Weights of a small GPT-style language model, trained from scratch on English Wikipedia.
Size: width 192, 3 heads of 64, MLP 768 GELU, vocabulary 512.
MLP neurons of a small language model. Each row is named by its layer, matrix (up: input weights; down: output weights) and neuron, and shows model dimensions 0-191. Each number is 500 + 25 x the weight over its row's rms, rounded and kept within 0 to 999. Numbers have three digits each.
After each neuron's rows, "fires after" lists the tokens most often just before its 100 highest values on Wikipedia text that the model never trained on. A number after a token or word is its count.

L2.up382:436449495512453482491483482509520468559515521493477489520495533528481527488485508540538516503472496517498533478516512540532523496495454497505464492476489508474495510493540483494508496519479483488469446508491500488498528491506581490523528511578488500522511530425527493504486500507530494528519468535528496515513445489508502488470533550468498464475525486472492491518473498523488505456504500478507527469527536465493568499492527494498466467485447484486500514507501483514525486497520503536492511481487509526465524500499510485485518454490509506490484541521485537508498484488510484465
L2.down382:522500512522515506494516480527523490509519497482534508516477485498455501473491467509500517500478460503542506470448508501536527518473507494517488507501517497476485521501545517528494495498535579493544538473499569474515460523490487475546473489456524487490466490505492509522518484492507492480493519485451481513498557524533510503497536481474513432485550453486484528505471529503514508464486456475495509517542477502540458448519468518502510495508493557485491545473437502495492512525501501455505471525509479475516524481488538523507489504500509502526508476522472471483511508481488501458
fires after: " p" 46, "ro" 11, " s" 8, " pro" 8, " r" 6, "r" 5

L2.up29:507474498504504542459534482502577462497477485501502499476508494486497529486463495476513495505478537485475495526530503505484455505545484488500515485488530497520514513508522538475467481488509533507481541490478478503486475472487532524502491516484506495480450490559519505463479517535483453531479483471471540487453507518494503488489508510482516483520526565471490509539475490490494508534506482457481514462508518511525495500491528507471543500524489494498486548481524486485537487501561539468479490475519534488477459492513456542468477453513502509493500494499451549521521557538481521475
L2.down29:510538503450513493505497533495526488534523538464494465448488475464565505519510473487461484512461514519511520489481484493473498502491520537510505532516510527469516491441510492508486506486520501449499501513558516502531515503528495517453493481460480508483480495513499462504502431495502527476542524488501505484480473494471462462457488542483513541500500489486506485497489514561489520473487506518492522533466537526500466501497539482525500482536499480508493518489519492517507543469520495540524539526495496497510517505555490502511497524448479473542489498487513428531505466479465486529
fires after: " m" 27, " b" 14, "b" 9, "p" 5, "a" 5

L6.up266:518507518498552456478500494504503508550496527492464503506512485542533527438504495509467515480504461471493475560499487506483459498526526482477491492479489511534466522492492484506514546495523471546466517521509495517525487507518558484454446494470466472525497519541495474506494472537497473512517515503520480481462478476458456490523497523481530461494484513487493512468503520438503485516472514520511511529486503505505525502487510438489486545484537528530471537489521523491522466515501487456536477470527517501481494485531489532518543495494515481550500492503455536511497516513514453518
L6.down266:455531510519463504488472496507492527531522500482488474493507476523504509519505513494506494512493517502490533528518549491532479473491443514488486539557474497486493492443521521494489440454503478539535486476510490551511512465490462468522483513478488487474535481548501495495502474485500507538513484501528530485505523515525480491484511512490563488506524513427497490506477477510467449486487499506523492495449490536504557540491543515494508584480519460541481493475491505502505496461498471511474507495492512474486509510537514492536516539521482505443477480510492517493489507545486491482
fires after: " F" 23, "il" 12, " c" 12, " the" 10, "c" 10, "ec" 6

L3.up436:551461504469461530508502485446518504475527483460469538540507513484500508483486490518501470482527487488491526526528520494465488532512503509460497475458500509435493492539469517504534535518499524512488495495497480501541515539511500497482548489443491495460529483545518496521496481523490485529475513566508506513457477480489494520534524495560489495499496505463489503486506487514491476535529505462538503506511512508473510520520517494447430486500521476545500468458512477491466533481496475466519485486467510546514512489501562507500498463483512500488488482501464467536542512491514508501
L3.down436:490491507469511486496485470505493532511507493485483520453508498526478478506480525465508482508499541479478500446523448513491548493540508497510485478470520524491525506485520446501496526522523501502488483485498529513482500452481506462532522459533487490541440512486505535522542535528522465467537520496477551473523490487472544498468468486480506431502484510519514476537503556496503487518461513466499451478493521521493506516527492527557549513528480497477517551521514491499497491513491491505519516508543507483498447473464490504540551494490505489511458471481498518529476482519514475497
fires after: "n" 14, " in" 11, " T" 11, "nd" 10, " In" 7, "ran" 7

L6.up560:532514461464495457527533541509514514541528497492483499519498455520501496520469488498515503551501523494479519495508487490471502490519483500447505496513488482495499499514473546448519517507483525518507490515511506531496497502478533467482529460516459454459485541476485516506527511482532491506508506569527509505473532490492457440539513508473543497497463470481470482486506519486471493486485513516485486479521536505508474525453493491487530468523538466564514468509504502559478535517507490481490487523471499508542488486518501481494538466506466568445527518504479493507513524452486514512
L6.down560:486501511472456524487472483473502474488484498498477466464518545522520521487556492513474505452557495495496545533507505496548562518531503496500495495481540502485547568503481476501452482539511501509515546474482544489468484477501499493520511478539491526531547463482543502487477480528515528520473482461539536496499483524497526509447517525556474461497501500491512491506485478540508509502501502470499481451518483504436494505482511524500500479511465482478501509502468487498495480479450503493502521473541525501475476514536489528453523489468510493504532509475507498512485504531528518490
fires after: " S" 26, " s" 25, " F" 4, " N" 4, "n" 4

L2.up311:491511486488492521451523485541525469492532530475473492505473475517548540492466518513481475511503529543523512511494472461529505501498460522504488499510509470479511516496503498479479516493519499515495523515504511507553476511561491528481518520539467519497450467498459516488506516499511478498455475472473557508477513478472504539476489488481496473486479486496479521526560467497507512498517481503547480490471536484486477507477546477502477505502491508421506475470461483459506492488560513525514504504556552480523524491509518528497483497527478464499498557511541502527495508534448513478
L2.down311:494542535506475464541479559513459527509504528507498487473495496465531487513508479522506532501484499523493458525479487470516506473472472500541474464510514534522496540508530485528479520516509474473510459514491489500488515488440490454519475500494525520483549494487508533486430488457486491492525475535520483543552508500509493465498490507488490479526495467499511517464467502448531521463477487497524491536469518506475521504514494483458522520528501519484557496477523538539444514529459481468480510520492505497535497475524518476539504533503509479507519489545483503504451484461515515497
fires after: " m" 57, " M" 11, " c" 7, "ar" 6, "i" 5, "a" 4

L6.up68:482536511523517474516497511501498541527515496521509519478460461476473488512506532472488558523479496497481542508535529491460519485526502508521476486492482467490530511495463555455529537468488501471487501518524454490456490500516497523474559468476499493523522488480502480546525516537516485491531489482504535460481536499506514519484446527475530503505451513520505508469532467529506463461492490505439517511485494465474491509516453490524496494514542479526526504523529527493470510464465449513526512495459540494515489524552495478503487507545504475504521466479526477520543500499502502480
L6.down68:483486506479475522486481528475503519533492580491502484470518500473521507485456523510500520476500468483456466478529488508532509516522475466498539494532498557511481561497536473490488520491503473525530506545476484519499484488471547490520466546486527482476480500478528502522464517468498475516514498539460537497476503475507488525542534490478467471470456481498521469519490510487512472465530536536538481518531504499493498520497533477526528520472481490502510442496567519451535492505506472479485498497549514505504483502497487533514504504505460476531489521509476483516478446483507468506
fires after: " S" 29, "at" 15, " s" 11, "y" 5, " U" 5, " St" 4

L3.up380:533548509526543511498483483457461516504506554513481527493477447535464540498509483440521484532500490510486505483503520550481504480491494542479525544520531523503420518501503509561503534532447483479456469554496492497481522489458508536516533521472475499522519501513529465526480528500533501497553486480511502548527512511493540471480487507512532497482535469484497472456492506507495487500492514493509509483467520516516481510477491505510485452523503489514472471498500506528499504499476529501488493520520508496508523490452528483534529490466536452513506455475510507524461507498495496498
L3.down380:513489514474497521519506505481460536473522485490483499491492549532444463512484474535527523494498508516507502442497416509525502526481503487505461487465504523485539481452525502518519488491488493492506542477495480519458472533512530550472530494546517516506506504449519522484493485450462477505468506521475556560496505493500490497436491471501468553491482505486493520511545512478482504531516489526494498505507496483489512493488493513491494520486503498524520526495513523495495526505510470506510503486472490517518489546499506545490486562514457536486502521526423486469489507468490498543
fires after: " R" 41, "r" 14, "ep" 11, "R" 9, " r" 9, " P" 5

L2.up565:498471507551491441517514493531472507539465507518452534488453481469529511570501520471489473474470534507471532519470485522476496512505480489481494504514482482530534513546499508474511534521478447497437515547515518476529465509452543496473504497496545494540531543486511495532512487513523495499539489502493455491527483524517481501502554530477499525474524444509523505519481459497486501476500498487514506525477519523522516505507518495483459459498450527527500515518481498507511518507520479498508507480461480495525499455474475488500549475517510479525521492505488483503459514511471529464
L2.down565:540517513533484545476495537502531509434481520469486493510491504503466479474515487505500512510508504491515505512481506470532487498516532447480496476495530490465544450495477485539465478466483466471554478501515485465535508530503490499475488499471500523503517521505548514486496497475507526523483506533498546480556529505502501478522536500536475486505525520520479526432499463484515551492474468487478506514490524514485529499517488502475506503495497529509499483464526463469495501473536495470492532507484496461555520496471482494492481490499486583521493523540440540499506453503482531480
fires after: " R" 21, "==" 18, "ro" 7, "\n" 7, " r" 6, "l" 5

L3.up42:504487502510495528478546524489534493505490515503480511475508451460478468501508547475513461490500500506507498496439477458470439546515473517510506530505502505487511516507499472492529455546481471525505518510558459496448503497498510499507516503490536511491496498516478522484507529559535489528445520510513485496506492497447528489506509473481527515476478507518494501519485479494544453519505509545522514454522549474465481501526510478475490509460467501504513537521479472451509473492483555481472493441516515487494532526505495516495532486538485488476505509501492526457534502514539535539
L3.down42:492507499488510523504464440505498471510468469549540505519474460537515503511519498523470473526505496505497433472516506470493537519519501478510484538501486492525468514473478488501495551465505487528514524477480529514554514454489547452524457525476482484506462479476490470497492522452450502491521545513502510519499491536503507475500503502538523529509518482525520487503523488501453498467468515516524508535474487525494464494505538501478522480537491545479494479524503467541453519459515487483549473525508500517509482445493528518510512482460516513519464493499539478527505548526481503503
fires after: " " 30, " m" 15, "a" 12, "i" 11, " w" 6

L2.up0:527469510531535498493469517493530476484481502516489553467489459512474492485474528486455491484496510497487484525501470498519508476531496501496477479506494516490508524536519518399504511472513508532523456522538537482486517535524500509465516475539472459502545498492490513494499514495520480525452521475536566509512476468517497524494468498480516480493472494509489519549525503462544518481468501540500486484537518498469489496523467533490485501474508504513534497496546505545512471486508496503493549508477436517470482532530499525514484466450488492531504507483463447500521513514480525483
L2.down0:539536474523467457524508480515484552539498528491532479497540533471495501481458492491535492515484488488523513515510489519498543510507474496512487506503523520538460463487462529542498474488508499496521479502503512488501406484489466505512486504486502476475449533496534441493512493449485481498504468497475501504465513522512458534497495471537472495455480503462515482515509526520510484491531510480523502512504534483491511522506529482520534521488482528501495503481520510449473530525488504477485486494534499484529557488548539482475447522527527566517467501501487513475502462499510505543
fires after: " S" 36, " s" 14, "an" 8, "our" 6, "S" 5, "B" 4

L2.up180:474527541493514485476507506479501499470464502497507511489496469532504534473501512497479533522478470495528516514504492502480518521463513518505576513505472430513498481471506540521500454504478440523533456529514513517461520506455478511465471507493455484475538494516491521505503488482522482537488505500492511525510497470502527491492460558485538543536501473479500446474498508532446464480484514533505493504507556536548544496508507502534502467498474448485507481502519475521507511488460541480506513516492510509471489508504449461522493521459499500544511502480506507501497523502554511503
L2.down180:532484501464480516501463518499485528529534501472487492480499497467514480512474488537542505455551502456535520522476488529466517526543481478478520475493485494481465520521557466505482485498544490488488500518509482509518495466536513472488531455517557540494501502495506494470490521528523472477476472496443502499521523492536496461468479448494502523451509472489468491525517467503542550562462536501526496527497505439498454530474496498496515481494499524502483480521515503517489491527524486485460510535517509497499504528533513497485482508506535524494563479498513464503493499481478480542
fires after: " " 55, " R" 17, " r" 11, " L" 5

L3.up130:492496493490504486511513466550476487494531505490495512510454515509490556477500517504514508463516483453524528529478506487501506521488524529515476513488496504470466543477515482470463486487494476495495437436533493550531467523476516464514506464527499482495542516462512482516526502479477521527516509523524517496456505519466449446459508494440488496491528500485526520495535530502476522493532506480512499489485492487498478496468462493520554440492497467506509491507477474500504515476524576546489504497525545487471494496508504517515536516520490560492481498519532516491507471450531500510
L3.down130:484507522515480515505452480494499482490504534460537523495512467482558489513542492492484494475478542476508488494500465508531529497529482463505505452536485495509479500535508485487460491590510493543462477480517470459540521496516484499509496492506482498480491502489468507530496500504540529495515494490485505561472504456500488510508544473512501508537472509468493529455529513505470527518540489509484525504465480581543491481495522535540496515491497514477483491475486510504489534507470473457476514507501501473525520482504506497494527479495486519443501484446527475537560479528483507480
fires after: " p" 24, " s" 23, "art" 8, "S" 5, "e" 4, " " 4

L2.up60:499484478497511515498499514494521516531507475503533547494506539516502472517480487524511501582489510504508493506524523539431490504499469476439489494461516488503539509550496518515498528515504496516461507460506495494498507493526537492508493469460532510521493503474512467550497536521497470507513494515509496496546518464470467447555501490494503513510514535495453501516447509449446507495506496475548508474536482511457476525505526453509506509498535511534540491496454540498465523501496519482476489504466494515512479524495475507511457447472521456479484514453501524528492490490508509507
L2.down60:535507501506506490477514524474473492523512519485488449563494471492502495514526466484489518471488462543469498503458510531516510467488544487533497474490503488502500502486511470546494459484517473480480510512496511511482481507465456465478515521489475529509527558498499524500528495552502448503496507478499521496490482510502526491511510440468544498518518536493535469591522476494556506466475498463487529510490548487546511469463493555504469517483519504515475501540544515485540469477478449521481500514510481497533491452513488509485494522514484492496510520533503479486494509519481523483
fires after: " T" 36, " O" 18, "ov" 10, " 19" 9, " In" 4, "f" 4

L3.up342:525525487514478521506501470476494536511525523516480529490496493510496475525565532524523508470485544486507506505482513506518501491542479526472475547438512462472472507488519480486452521490511463508536547492521507500489465511489522495500489510543477491494491460512543520509495532514467539562467515472573503526501504526521448479506496467489463501488483522571502468516541470518511504517483473515489490494536487470499474496485532490500498499499522484453490475438514459566543513488496487482472536504503461493505528477516495519508461478482500475498520512491469479474491492501507487505
L3.down342:521484522539507513520520490471496553445508493495524485504518464473502487478456527483514519575495509464524520525524479482507487529538507536489524502492523540448507500510489526505517491514485523520472503479531471530475482518522476484495451531524492487485518529488516547574475497478509472530476477500478503538537523496455467475444469479525474454499493494513540460473495506518496484477486485482470469490503514469510565516501494516489500468487481531483526483526516513470520471484484500473549487473497543472533497522503519503504518522478488488479510519479526507517497430528502487497
fires after: " s" 27, "i" 11, "u" 10, "in" 9, " S" 8, "ear" 7